config.toml
n_layer = 14
d_model = 192
n_head = 6
n_kv_head = 6
head_dim = 32
d_mlp = 960
vocab_size = 2408
activation = "gelu"
norm = "layernorm"
norm_place = "pre"
norm_eps = 1e-06
positions = "alibi"
qk_norm = false
attn_scale = 0.177
bias = "all"
tie_embeddings = true
parallel_block = false
init = "trunc"
init_std_qkv = 0.0431
init_std_o = 0.0536
init_std_up = 0.0617
init_std_down = 0.0617
optimizer = "adam_hyperball"
lr = 0.00581
beta1 = 0.9
weight_decay = 0.0
lr_head = 0.0068
grad_clip = 0.5
warmup_steps = 351
schedule = "wsd"
decay_fraction = 1.0
decay_shape = "linear"
final_lr_fraction = 0.1
batch_tokens = 32768
seq_len = 256
doc_mask = true
z_loss = 1e-05
train_tokens = 125600000
steps = 3834
dataset = "wikipedia_en"
MLP neurons of a small language model. Each row is named by its layer, matrix (up: input weights) and neuron, and shows model dimensions 64-159. Each number is 500 + 50 x the weight over its row's rms, rounded and kept within 0 to 999. Numbers have three digits each.
After each neuron's rows, "fires on" lists the tokens most often at its 100 highest values on Wikipedia text that the model never trained on. A number after a token or word is its count.

L4.up505:445454447504455531420460395430474465478507460520496507470557468549485535563422460521569567452415467471418383542547416475517546551568461513561561532537499511557471563520522442592500494601469525498462550546511501532532491471363508434439442471440463578493480536464542566451462439495599534484
fires on: " " 67, "l" 18, "=" 5

L10.up812:552403436438568409541475429522524449577526373421495484572527474509524505420531399486440525497456487630486441417519482500509514571478573554507572483453496423478524436490494524513513518453475451538469584483533534538464553477479372459541535482499505523548457461481510620546566527540524408476
fires on: "'," 19, " as" 14, "." 10, "-" 8, ":" 7, " de" 6

L3.up948:433500551524532499507476553478515559509419471512604537417540599574517533520461485481523511570595481592452478437528559479506545546562523525434541459478508538558470514558490560543484459490573462533481487480484514518562451479547439491523538523374490458433506472471522509488460456531551455457
fires on: "9" 22, "1" 11, "8" 10, "7" 7, "6" 7, "3" 6

L6.up47:491532447435533468425405453428410545531511451533538533464496440438609520489551464478552577479452438473486579488507488495401524561453517490429451459436414520441576442441488573506509524501537441511498489601553437537449516418478462624431483496514500503483462504539463528463498489514487453390
fires on: " in" 23, " of" 14, "," 14, "in" 9, "-" 8, " en" 5

L10.up424:515488424455447531403516570472544534561462448482501613455430433466516578468487530444526521537445540556463482443541538475537526486461542459428497525433507537535567461440496465520484409486440424489427546618583474487487463496444435536567501430485513552495445500543537559513478540622508439527
fires on: " |" 53, " as" 7, "0" 6, "G" 5, "," 5, "-" 4

L10.up160:481508553479564429476428431471607438601540443508529570487456489514455524426434490433541460437535497563412474525572414478568627498470434469476536539540520506541409490469503470460442493508565481595568544506516503433475517517608471519508514426532508560512497525575488471541534524468531447536
fires on: " " 82, "," 12

L9.up934:552417573509559525494470502508441515543581444489475586463495524501562421433490455551500445477453514477538595494542525472483488443465592474562490438525485468525475410557370498379368531439477500488555487449512504591582543463474484538487517549470509484522506503530472543495492558507553462457
fires on: " res" 25, " cons" 11, " Res" 10, " des" 8, " requ" 7, " d" 7

L6.up574:520466563544590506488451488549457528478523533563591467484459494525560496589556427548495474492457546544528461566510485474403551522457502488494509415478468529552574464477619612508533429547426506561552491427511472516454545369493454498431495488491539509449599432409527469472562460503425487476
fires on: " |" 32, "p" 11, " l" 11, " of" 6, " P" 4

L11.up184:520456380476513495479443514505490624661426424526500485425533503530489436468436497428535508468526516473521435570497502574499491435520479511528495605531541559494535523521520517485456504413579518440455547413521548475503441356542415437482544584484506593461517488570490540507530512437530448505
fires on: "o" 21, "es" 8, "res" 7, "a" 6, "e" 5, "ans" 4

L3.up656:538491492534476538452626534442525443590409399526515483482509502543546529535495402500529515538480501533547469457582564538550544461535522531562511519436515546524581441467597418456494499450514498434496610428510544484529529505478486443507502605502524626502586468478433549528505513441447529523
fires on: "ers" 39, "z" 14, "is" 14, "s" 9, "ts" 5, "er" 4

L2.up68:534638526488576562492520537563452468527486458445519540511475550483442464501520462578487485558435447516511519433501472408463472469415564557563460497448514479508455508488465561511429454537513516460507437540547550489589496482420534571519498464561485523539391495447463600479486454538500382439
fires on: "ic" 22, " us" 11, " just" 10, " of" 8, "if" 7, "anc" 6

L2.up804:500516556446511515465423446523540540510506455543471485537547475561594418536507361490497541479486559594478440505375526544484586455572507419486506416547500501556556519462514547482556478430540492540468507518450462556470521352420455525417543479557541485429519486517438602483515540602443460408
fires on: " |" 91, " " 6

L3.up836:431569486511504571386494518535510480489533539551490514585536486446524525467550441455527494399525555386451475536471527585466524522486434581542466546512511510540444550445392481555366454484583468516479461447522551524432535448553500505511437605515528546537526482478488566477520468516505479475
fires on: "b" 14, "ight" 13, "as" 8, "ire" 8, "oot" 7, "est" 6

L9.up421:493417471486492528446508583466443414455427547555537535533540543416503495453555424473420483452426496550427530515605581454415441494485589533487472518486457450493465498500489551520465384509491460625505585497600491576534473475565449527530485543529552535474476590539479462487494498542533494570
fires on: " C" 18, " c" 13, "202" 12, "ic" 9, " f" 6, " " 6

L10.up658:484574459476577501445416434397539360539452526549494539467503414499487443504540446518564534432544490441461475457557412429463574523508523553439459592457439503519559457495514410533565483421528507496556551488567581527470498530589363479475511548534465575436524504439503513571528472500525524390
fires on: " O" 62, " U" 15

L4.up957:505489538355589582395476537481479514476423476536510487462569561520523431457472508482493555514455503436534495526455502518464552539561494418480535463505571447543508446442576534485516533512523468464506619540474429568509339495532454401434522545390571514493490426542465512469621500594463472436
fires on: ")" 91, ")," 5

L4.up118:521428484463549477470511465556520484523492450560561480441553566358496514437486354557482613483473444457449410521553468467480526521596518467578548422508489505613625492574534461506479465472457501528451537631400556562520522409442489494478535486549457504483447468559526564414498505544560526559
fires on: " " 62, " |" 13, "'," 4

L9.up494:501483600432538505421540506417543515458471527531520421577543535579402543499432486534489570488461465566549421528462423502459524505489539468527517486541520543486396380521563460485451541502497552456555487447478595549486449431445415459420523563582530547503543504518356568472495487562533483586
fires on: " \"" 27, " '" 20, " bl" 9, " |\n" 5

L3.up78:518535501496529477501408467468500561541433503557491593552554530505551418478433561466516538449485522482411479507533442564499549499521368461588405447444420532513538503524434443511566501533528474423519593514452415540516496506572526479474466493437526527494499528510449487392480455672483405454
fires on: " S" 37, " as" 16, "s" 10, "on" 6, " Russ" 5, "ov" 4

L2.up871:531456558521484507510488623452466505498458477456480571443462558599510460424507501469487503536560487524500562483562479501472525464510507457481443517515419469474470447582505459516513505472569556522415518526548484393483467456582480496530516601459522537467534528479429500541476516551503531409
fires on: "is" 18, "s" 18, "ut" 9, "in" 7, "oy" 7

L4.up637:428555475400577441482545467543479509522461497447527514421498501484461531496517395471533560481449483426441557484543535417438415505507507601518512523458606539552473412551543454518439430482555441552517606584631553574450514586444454549437587528466457530455466544464502486568554404503501470521
fires on: " pr" 39, "if" 22

L2.up395:495601533453562485471555459433482392547561463548449545546586458529530476539484482577406541497503505563409433430463520470470507546468502658513463476499482465577517537581545536449598539529480533495549550528477584608502543440629503486469467552505518481438425538510497509510521542441420532441
fires on: "." 49, "an" 14, "aint" 8, "o" 6

L4.up922:475469540510513533487524408499478452512494361451511572456547495453568407452442435516486504497439441502461460489437537489533514495553599575496451469481476548497586414531549472545457500503554546496461498441608606488498560522579481492551511499572537527397501468489443537528477523498437530538
fires on: "-" 22, " of" 15, "ural" 9, " /" 5, " Air" 5, "ic" 5

L2.up314:522507559385466542526449480540485438473523465443599479565508504489598438503525411531488447586503478510547529447514461459561648588461475411548466495471515539454486502468467429469466478406567485473574542505505462423585432479495521595545496425469480548554508480462520539444531541525402407511
fires on: "ar" 14, "or" 13, " (" 11, "h" 9, "l" 6, "c" 5

L9.up785:532573428433475529482483443500587438453496492431538607535512440495531493587520372501433516439437391592475428552443574543436504494481542467525599539527469514469444446517500478436349451513446446417468518415459533485480554501536461515492510465569465565452487546466518465470428440582517406509
fires on: " al" 26, " h" 26, " Al" 8, "l" 7, " ar" 4

L2.up863:544538522414531608508581524514493481577541483512511553592451462492495491551525444588502476428511494502457545517528499620397557452480467488501474458418476473511567483507451575449437567437440521521463575488519513538504554466494499469546516467569491531423499372454495470410432453506410505545
fires on: " were" 35, "ham" 10, "ointed" 7, "ome" 7, "g" 5, ")" 5

L2.up223:613539466430476423540543452588439566495464497473574566473427469433511543565468442555480584529562486574449480505578563521505500488430450554417502463413468472581598402426463482474435463554505496486414461566505450508549479461510485538583466517460508512452519449459483577484475485531483477403
fires on: " /" 19, " in" 13, " ft" 13, "," 9, " mi" 8, " |" 8

L4.up721:545433522539504591526542556457523518558468506541502551492481543542488467529558486508565433591510486527431512457477580419527463533533480494444475562505525559540528574545568429537485511513521429449525509566472543471546501549518510442483546482462538495530470497502510556487458555622434499524
fires on: "d" 21, "1" 11, "2" 10, "9" 6, "inn" 6, " M" 5

L3.up86:473594497512458472419520555435472493488516434430522484438481456463403466515483417532437446496565521356548514490539526525488531530469406485534485529461551439511527417468501480466508563566537552559484528537531551466585489457588450418500498499427475592484434499523494543500612521508572437429
fires on: " May" 16, "ed" 11, " " 11, "ing" 9, "0" 7, " July" 7

L3.up166:512480493425513516541504498597599429460579470536479496496514484416529468508482521527488546435470480524485508448474535550437480491467498448544547417438448495477458485461476482486501567503463449508493627440501559447531479477503470458498495611458464474504604494507481541466430426487476341493
fires on: "ed" 17, "ers" 15, "red" 8, "et" 6, "u" 6

L6.up937:532518512529517505509567556445525476521511355431419570402517514501468480504486426462407560399553471484499538432553518419511440514513411471519460548440509554434536503509588437460429509522522566539450544493462474502570445419458499491536494470531540466426482467585424523533447489425492424490
fires on: " s" 24, " " 19, "ed" 14, "ug" 6, "ic" 6

L11.up601:586524531465486550359608462521495472455528498461456499546411460496522566521536439540457557488493409468509481422552455584434529475510549578516519533436542412517525423528440603439424486555440421468536574469550489521478478459622527542543534445538500575516461516506507485468493457512511479494
fires on: " ar" 12, " ex" 12, " st" 12, " al" 6, " Ar" 5, " char" 5

L6.up886:505479581438488521520461516564567604522455468494552472548491559526498434473423487433510511495566502556447498451562522493482592522487484522418479533488459598528503503529452451356588453521539411497490521479562530530458523523414482391511599481515454488487561402457572463473531490552635529526
fires on: " W" 38, "," 8, "9" 5, " Bu" 4, ":" 4

L4.up53:507521539436521472435567520507519458507475398433527428425512546485509532580409415561543494507505553554505526481453613372569527534527506502512581471464484505483446414460512493534515500577456573584500511441509498530437507432531545491417475430460538530443477540591525518530541447460473458490
fires on: " l" 65, "m" 7, "ik" 6, "ow" 4

L10.up91:568531522532532528472462532447475481537496502538489498570438426525448469432472534495595590490546480509501570430491466480404557520523472446438468582520546509491446465548501513436508438507611547554457533540543445470586516478520483468534451461476485470442459495593466568496471586466535497459
fires on: "," 68, " In" 11, " |" 7, " N" 5

L11.up337:561446566496484486463430444443554538451527519517520433469468447471487494445509446556526497576452519517474451523565543486414475446392528513474549560461526437465603515633471379525502418434451493526445496513482512431485470438421459555497480478585453383432493539490510599548479547518471544587
fires on: " |" 32, " The" 11, "0" 8, " St" 7, " of" 5, "|" 5

L2.up592:493520510530507449492515507449505555582503591459483514626506424523482475557476438519435463559453497485493445457482456518530529525482487538526532463526521380516494509521521571412585567484549561425522528583472557508510511585511386574553450581416563501413501511470529492520530526476442535377
fires on: "." 26, "aint" 7, "ent" 5, "ch" 5, "ice" 5, "===\n" 5

L2.up533:414429490432491542491571490476512519569384445559555460437528515544417492562501555582502613489420426501428544438439530479545406586591499510541531484462570527452477498438532481549466446544433385439486556509494460518463508458464520412533556570574487517492493575498422597466513549557564497511
fires on: " |" 46, ":" 15, " San" 9, "el" 8, " Franc" 4, " the" 4

L2.up495:448531547545451538481489512553646572548425578450496626527515510564491500526486492528437566418477542465471490502521494452510465537573538478496482557466510507505433476458532431520553488456445523451542506583566448460478513458402516522460596544470548509495567483492432516422445596528517449510
fires on: ":" 21, "he" 13, "as" 9, "est" 8

L2.up447:489541476407503446563447536511520507579505502487473515549483356517592472597489506506485446452462547527500482487475564555553503557534435508459511502440526407542526481574499517517587493509513513446456485479429528518602534519432484490520553491531415480515529539435405580547524495561516534489
fires on: "n" 29, "est" 14, "i" 7, "A" 7, "y" 6

L3.up354:508613576512442580609465542422555425527501488544453391501590486503513433473487415436489506431466529549439493401535529454463582511470539580536497546431459437460496490532606424422428506513596394555529511533471562452542531526526404446526531494420408436529570476482506522512573539539527434495
fires on: "ic" 25, "-" 20, "ied" 15, "ent" 6, "ceeded" 5

L3.up797:468509475519479520427481389499593537504483493527436491564489430500561459453455501491515486474422591550460544527558546504456556546442413440560535533415528567501422458503430382417522457513448429454466607407473432496522536530487515483416477554523505570531470560529468501470526452431488423440
fires on: "av" 11, " S" 9, " Ar" 8, "ol" 8, "on" 7, "ut" 7

L4.up387:575562526454559407513469468483528463534521490541510499550516479519496488602477590550488450491466470515426559569482534527467581474532491404492378560536548486546581439454527484460553542490437567506521497512489440565501566414526496435475535378543387493504530455511495488419513428533474490475
fires on: ")" 21, "ug" 11, " fl" 8, "T" 6, " tr" 5, "g" 5

L11.up86:525556528574552519423486468487580561462477504394503597532559534442507474466545523532458533400372499532492553459556473536411445546443522566471426495530566400491500429479460485449494458439400578467532439484464476522466528439403509545545439482533484468502496471585611519460484415545526495511
fires on: " f" 21, "l" 12, " Al" 11, " De" 8, " al" 7, " a" 7

L10.up455:505569591493595488608486394594537486499425466461529505543541420575464516456418459491557475515556523567514404418505501476500497593462449517576469489436516480575585480527422482448496565476557448472443571468482427539462517530428556503539521485491438497554454464484545511503600518556556464489
fires on: ":" 30, "," 17, " -" 13, "." 10, " the" 5

L3.up238:534457535477513525527532472560450488563565473439555571483492537454536534480476519599463478473497442400425607412536530591532514436490476506507563467430530572473492407566468496540463476464530546537531465472451446501481513513458494553539434552398512467545533491486474562555574437520457571529
fires on: "iz" 18, "az" 16, "ess" 8, "is" 8, "ans" 6

L3.up727:539430442475453578523549496436574547454447470412507548498521426495514476462494495529561462486526463523445568433407519558514586453479522471395644564498579503524398553476468500532407450416530520485495489564529489519582487567496463498517409533489528459487500433544498529451474467592601472527
fires on: "-" 26, " for" 17, " by" 10, "of" 8, "10" 8

L3.up770:485518559462453528473468473508538488538528466573424553481508364518508483536439522559488412482462447447434466583411604500395517485489565457539489512481630488523581494560548475473546545464472472453481514529442545436579537479460417557481484520507450422503505541492542518439420584523554587554
fires on: "i" 60, "h" 11, "n" 9, "ell" 6, "ast" 4

L2.up490:550447602477517417552523572484533530500425533489523580500550495548514432484483521634487563563436521485533465550551509431488564416433574481524460543440473610586477463422554548423455504456432525474460576472537468553466449451496470527480499568471634605531497452510550523476537497538399559507
fires on: " st" 28, " St" 11, "e" 10, "P" 8, "er" 5, " the" 5

L11.up127:585500502509533505482488502492561440459518484527419527455602427456511391397416538480498457452445482520520566492508503418477537465551502442624418504509479501567531403569471503465494457487502538543499550518558536544555481403524505516508558486511518519541509463489553581470457504437483413494
fires on: " res" 23, " inc" 13, " rec" 12, " Res" 9, " s" 6

L6.up444:542558530472522414506478449587522535550474457542493480342484452458468466424458540421528586458603509504528452425482484514490494503511566466473576542489523583481432492466495415495460429501520495574533545512542607461526505499484438492506512598453435475526512551459551501562522457478459349511
fires on: "if" 26, "or" 17, "over" 10, "ist" 6, "ress" 5

L6.up223:496444562450535474489561524423458521509417478469480520474442533468588420497555466575498502444534492499491429479495480421505532430442538428477553434520544510454518504471458524419435430547565463415514538457492572582519445527513433431545605421501427457592472457589419507443604457485467446513
fires on: "ed" 26, " on" 23, "ic" 5, "iven" 5, " at" 5

L11.up70:534523503467525546487461513548581454546409494510500531506550493513491527563507460475543470525530535462352523465614478575463480499511498513495527487353443565409634458551410539453450351495571474499437529455539514451494544444538478536552587493539430530576514524471473479433460521475619530441
fires on: "i" 31, " |" 18, " H" 13, "fter" 6, "." 6

L2.up347:512560557518575575464524478426484482562515504471419542430469429512457390625461500528448501555514405423585468425473493578538565541447543489489505464503488480483566381542514534524531530546529448515492524417557455518546570550500448515496574483506497494553497424527391615470478462663531442504
fires on: "is" 21, "en" 9, "ial" 8, " att" 7, "t" 7, " def" 7

L6.up848:428518534437559434440445510385538482465489423531522551410543494563557368490532457449462576366345528551496539453526458549406588499540527501451509443578481441542521506503516493435552518493438478443438517584474443575533443396552441509496529494552483429455503455639535517525546549481433516386
fires on: " and" 56, ")" 19, " |" 18

L4.up29:512535538384576548566533514488579503544471472468530398535514388517472512558411521523519458441583518554502554517526450507528527571566382465490535527507530545489430483593592518516504498574504499456360547554563473555482465436539548527491534517574480565489450572469466526515523565511455506432
fires on: "ad" 21, " when" 14, " Sh" 10, "sh" 9, " period" 8

L4.up615:496504585506443481490493573457490458546510407498545519491527510571497447540458477495511441513454490523456510501492560450446594482446524440550452495546479465425533499538529511477503435503455469461449615492504549453526552467518488484514543518569553513488507531424366548485513465526490517480
fires on: "ult" 23, "ul" 21, "in" 12, "ut" 6, "cl" 6, "her" 5

L6.up240:432433522450467513436418494592545414505515462506432542500498498483430557548488455528552505454491383507446511537469513468525453577514558470532480546484461439474429539417523500531551455530509511575553531663607506510450479526598523428482536536487455503451497548519400568458462542598484430561
fires on: "l" 15, " his" 15, "st" 11, "el" 10, " ass" 6

L4.up563:602489482445519449487489479430478550552551505483560503454547490571463456574473504495467500475404507491513446557503445547545458528464462557535502642498488487548458457492480583580538459541488519476438434584571539413581586466510504495490524571499488542547514483539411524586471545507518508546
fires on: "ri" 21, "o" 13, "ect" 12, "it" 7, "os" 6

L10.up212:434449438469553483464485426498411434461565546513550475467505433470468445516486433532463488503507487448385531449488446516556433494495493478470558495549531499481578442481490509604463498437543446530571492475598533503520462490499460513563452437591455399502575423465511571558531442621520403435
fires on: " O" 29, " U" 10, "O" 9, " o" 6, " an" 4

L2.up881:385467529532562497404508594429509550604534461470550506483543485490579451486456600596551453430407508562460471510475546437437425567476597567430540522551494536407552474420536452479549455460583508458523499492525606527536461465421512472509496479563455506467497502446533546484520465544479516471
fires on: " a" 22, "irc" 16, " set" 8, " series" 6, " open" 6

L10.up442:658407423550531452483492511570574433589536497495489455473462416522550474509490432460401579470447467505514533562540516541581598468499480439465382476526444410547603466527478498489472510507541572499496509492414485513486484463559510419503527459469468526516622397438485520530491422476483491483
fires on: "g" 13, "oc" 11, "og" 11, "ug" 9, "isc" 5, " under" 4

L3.up588:441439581405486535471527502488505478510503471529510555512511457451501520369464564517555499518352347486432464463538531465536532512471484511587579484484490440510422455472501480553414492469527467475583520440527500516521609475491517431441485479498603497393464530515402509507462566583533467460
fires on: "l" 33, "L" 21, "el" 19, "all" 8, " |" 8

L6.up97:439589506424534437513500493543521513439495312474510502398612471435498547508568450457439468401446430504543514498428485456452445560513496520457440568418567536596470430548530504533509505472484464546517548533516519469522518527478499545380486531593439465476503513619454514527535471542479507573
fires on: " Re" 20, " en" 17, "ust" 10, "ec" 8, "\n" 6, "if" 5

L4.up310:566484519485542509444520449454584572460440451470526513455480430514569511470424472575482481469434510541461502401539451500502592518482543511504558510466596493502471494407439573522478440476571532473514518524517441570460492525424488542448576584567567508487516574547367516446527468545574332605
fires on: " " 28, " The" 24, " |" 13, " by" 9, " for" 7, " also" 6

L3.up331:524488498526461487491473453421466535561437437454473468475522558514490421518471525536466539549507432514478459537487523593554618427504564429461470493519480574492511493535525452559543474443550519499487512444461538545610550454467515484486593581473468639568581425428413577548419500539535423506
fires on: "er" 26, "es" 13, "-" 12, "s" 10, "e" 7, "a" 6

L9.up285:493439446475499563451448497459434357520493499542428523462450538541427440591534507486504527454404421484469499498463500442439511511552545528430487501533432470544444421591496419501550475582459447473539529601508578504548477569572416511555455365366537441444529526553459511512436545541518491515
fires on: "1" 17, "2" 14, ".S" 6, " ass" 5, " Sec" 5, "201" 5

L4.up324:427465477489575424442508449454555466517522493374598457436499481442451486422487463512539454486462505608470524464534502534534493446424457541493503526544429562452624429502511434509432362486447426570431499559606526551467534554527492478495472515544513537433531554459446475549559457574525496598
fires on: " we" 12, "ic" 10, "ing" 9, " We" 9, " You" 8, "ity" 7

L6.up690:443487491461568493478482452469666492543465530553500585396539509604486428399486400554543385421412529532526450526536475504552593544474518437516467501509575543499447505482492529468498457468506555559490513485524484370504455541495488542484546499490544530414512401623432570539518532438522439503
fires on: " " 45, "im" 15, "est" 11, "m" 5, "ant" 5, "r" 4

L6.up931:454522564494487479468593465577503447472460475432524511513538427545507457518427378482465548574540470503562554491537493462461523581490549530494407530400488502512562416475471491537484491495547547514496601549493506561560391423506567526506548363486504529615470551563534600537551463550476521467
fires on: "c" 13, " s" 13, " ph" 8, "h" 8, "m" 8, "g" 7

L6.up513:480448512417530509483522390554470501536487458502498575406474523582542446504438484497528496467536477509538466464557481518466532491497497485518520561396448564465549467398428438543456505521439546612406546488456473476491483519526509491479523450496548562424553473473575500525555460540511517555
fires on: "'s" 35, "an" 30, "ian" 20, ":" 4

L2.up523:446529471556510511478532572505511476500431430449523573474528557545510363502473561479443509581516410463507529445504548461554524492457509428534486514502468459420418424486529521568442510407551557520467563388491481531567480574361458569523546527594552570511475432411507561477487493547432437547
fires on: " of" 36, " " 5, "ic" 5, "ations" 5, "er" 4

L6.up20:509476464424489515517507529507532445509532476445493522483438446603550437491415479555425440508455526414491491495481527575409481577495468522519423445480451547466471523519410469456473447474565513441531472490540539450542467466582496451448667576554485526598579505563442483492492549571544580475
fires on: "im" 40, "red" 6, "i" 5, " |" 5, "end" 4, "ost" 4

L3.up633:415451574435469566411496441517564439483505498445454531471518409486489538481463425525544550462521451571512515514485507510540570590482516446499463483477486412651571564466459474507477484514501509532461595430502509517528548491475478494481420447410455515465517556470484547540505426496534453526
fires on: " |" 18, "l" 11, "el" 9, "." 6, "y" 6, "her" 6

L11.up416:556525589506527526431483526390568465463496466555608458465522467430520456451470497528553480536447570468428484366506449478477531531528591505457557441432501457513540513600554602571461491412417476514519546504520454539462459389462438617393520494486464477442557492570515538577473495503495509521
fires on: " St" 29, " |" 26, " de" 12, "u" 7, "|" 7, " la" 6

L3.up508:518476557527545602450512438514439474654505494533533584484548482463554486483485544555438528562411558492496493435534484615512519495480511507507390496406514572524581525509439502506495524453474491411460481477496469538497471495401514435505508546360492480540514396464461467468433534474564524571
fires on: "i" 21, "e" 16, "ie" 12, "is" 11, "ana" 10, "iz" 5

L2.up891:552497452513509523455543474564543521597453405555545503501552427556424527641376480465526479528568454502404493438483574529518515481519451495431389526488525528517507563477444447496533555516438534498498493398484498546466625506549426520500535475450541512532484511454469522561460453516572400451
fires on: "a" 18, "ol" 14, "d" 9, "g" 5, "au" 5

L10.up884:495476444554565518416494513541459459519523442563479482449600456551442423486505504398455545446394501520525504455630570515491577443551574465519421546544528459525495428496437537457466458457430457568527578439521403495547521504559484583508546534540431569537508479502521563501516543471541478545
fires on: " " 68, "ic" 6, "oc" 6, "as" 6

L3.up444:570512468476472443501461485497551431527403393450570489404547484428471492549467407520582482457513596523506413469478549369470467529461470493494479546439549486592535481465547442419491490501456469460535572492489527529504586521550385526453582533507486507562464513499519507509562398569585470463
fires on: "ol" 20, "ed" 14, "ether" 9, "a" 8, "uk" 6, "ced" 6

L11.up226:442515439498503469524424433411535532496512514491505480454395479504506532439523503551476494450476394573540470482565531517508558530413565451427433493504508445562568502526431587471464489538415465503458581558471547464513452338472425495508483437417391590449488429477491472433483519515482426378
fires on: " in" 26, "in" 11, "S" 10, "P" 9, " pre" 6

L6.up408:403461514587485549443540464546473418476503529514411571506545464483452484459440447532527525504441495498386471475562452575407443583493572500502519495500505468477410446543530477460473386445494504510466575553603427522498575470594502521470527472459467512523480577509489495452554523481551465482
fires on: " reg" 24, " such" 15, "l" 11, " Me" 10, " ass" 8

L3.up781:473507571582541480577501481518546480574454523473486533540477508503471438620512529526445502543496535456471472486475522584480515531488466525527489572413479630494580499466492484529483479475455530477560544552495487514531454449457439481505529555427582543515571469545497562458490539533474516464
fires on: ":" 23, "ail" 13, "as" 10, " remain" 6

L4.up722:462462551596450421386519515542537415488575479472547554475531615560491491473509487381513488510433507499484527492575579422593555522590550507590532552589532573464453475483607472535452520576473533515507534513483496463593431480493542429496510541450496475528543548539407546528446491438440400512
fires on: " " 32, "oc" 12, "or" 7, "it" 5, "as" 4, "ic" 4

L3.up355:519556492453523449425467502573570465552535498546475565414514478503495522558497511554537506495430508460454452420497489529366422548539508422553457456485525502553385449427572463472458447554560544478547584561500531485416428463475547528559429474523471490546540541483569595444437459489457458591
fires on: " st" 24, "l" 15, "c" 9, " Cl" 6, " reg" 5, " c" 5

L2.up479:430526440553520595503581463444478494528516434439566515470482555507399550400396479494338517451466492524458485509439455529426511472460522523519520504484578524468570461516430527548488472549586486544391507483620490514524543504501524546511526501571553482550441526451397496474497555516556461488
fires on: "ic" 42, " of" 20, "ical" 15, "ural" 10, "as" 5

L2.up18:584457607475495500434540505425539461489513496529558554434548533517490495574375591516481541469499504552448556393500526501417517545415553487595554448490512431539512513449533488426480566575474524469575505386567483556542573452487528565517539539494533489463516493594494551399414464470461453486
fires on: "h" 18, "e" 17, "u" 16, "ir" 6, "x" 5, "et" 5

L4.up94:434475571599531515398447571402520526546541409480546528502556519469583455493532567501414455472519521550444546485568500477520461553517474507445446462451478517539535487583441478497420454422516561472442545425504446460500508444380521525457525471518542515412563551497451467456472440503558495501
fires on: "ed" 23, "u" 22, " Al" 14, "l" 13, "ided" 6, "j" 5

L4.up458:548422492448542496520513432472453535508461464459432580452555527548543407518383457433443462455459478536539496494464501544451556510400556537553533516382566520493520482397449479444434435448456369545489515531469440594531491495544482438472562494546483578632536498445443489463499495609557512525
fires on: " by" 28, "ian" 22, " American" 12, " Indian" 6, "rian" 5, ":" 5

L4.up493:560572517529526451445523531447499463592516513504494538432481457435492449497458584447467526443419476551530533519435479509512545578505428638524451478510594481499423439518626563523563430524454483483471512579535560486484578513497502467508544531433625475399439549538506486546455484526547491542
fires on: "-" 15, "ec" 14, "im" 10, "o" 9, "it" 7, "oc" 6

L9.up696:437519411501544562413412513493531374501508528465554484485508408532442463570473526567493472452518367363458530481501503500467510459506492527528451585505490519456577535512395467453506417577597493445548540522574587528468525433464457504499527477545465454428551528465510572505510559555478497494
fires on: " an" 35, " An" 7, " min" 5, " col" 5, "O" 4, " h" 4

L3.up35:423466576545526539547515524446508581529495520478455604477544473533430467552505460412460467386477458542470532519489469452481644487557490422509438511455528538555553442505465404502577456464523473564505610490423480438499476472592412432485551498534481571513513512366495408454379534545635479508
fires on: "." 29, " States" 9, " American" 8, " State" 8, "as" 7, " Indian" 6

L6.up414:437481454501515481444467410573405502515532397520479436436470509485481476477584438614513537548449508545457565488584515581556530582456563529482502454501511449512558493438464572451564423546540449478418520584436403603497553500547509514422483541495451556469450425516465603518577497498491505529
fires on: "." 47, "ar" 12, "er" 8, "r" 7, "an" 7

L6.up99:553497480469579550489459493435426502470568454432502465556501543454499524473531559435544542513539536478489543434528472533431611499430476636435502473488568562511457493519583494398510407486559423489451477504535520549422458518531492547500490485525488468521515466527524606426635611486547539488
fires on: "," 20, "ed" 19, ":" 16, " and" 15, " &" 5, "ing" 4

L10.up261:419406476446506581463603473393445479520443433535488495483567467525393482376538517521546465513521461523565422504536568465480583534477465562517492539472426553509432457607532412443368550460467555504502582444467518454511511467506442506488497433524535564567524487493462436576465482581577485503
fires on: " \"" 42, " |\n" 26, " N" 7, " '" 6, "]" 4

L10.up458:496540561523509515399431497468459506488583460478562416511574489491502473612504442481527508471484499466536565488461406421442558548499498636552448558441483481554510443488455513530524476495443440522543533437579573503440527438576414515434502505546519556493578451482519595465522464511521490472
fires on: " O" 41, " P" 17, " G" 8, " |" 7, " an" 6, " U" 5

L4.up587:487483502555540605542551447443477505444499496374536513442468555524604519471444452632476561499482503493463473520434546571416515504387433591518512447415510544469563509488436541510506428499539444457521410637507547552508554402484491533431484499532592460524446504470436530451530490578545395560
fires on: "'s" 22, " The" 21, " |" 20, " had" 14, "-" 7

L6.up55:547483548435524441503393499511537455487458468584535457542537550524587423472508475432547576500548450567459445526462383497420597546475559468478525434511607419541563370484534458426520554433543501572505585570551450500549454421545517478513497477490566527439585520531451555528543498546440461441
fires on: ")" 61, " |" 14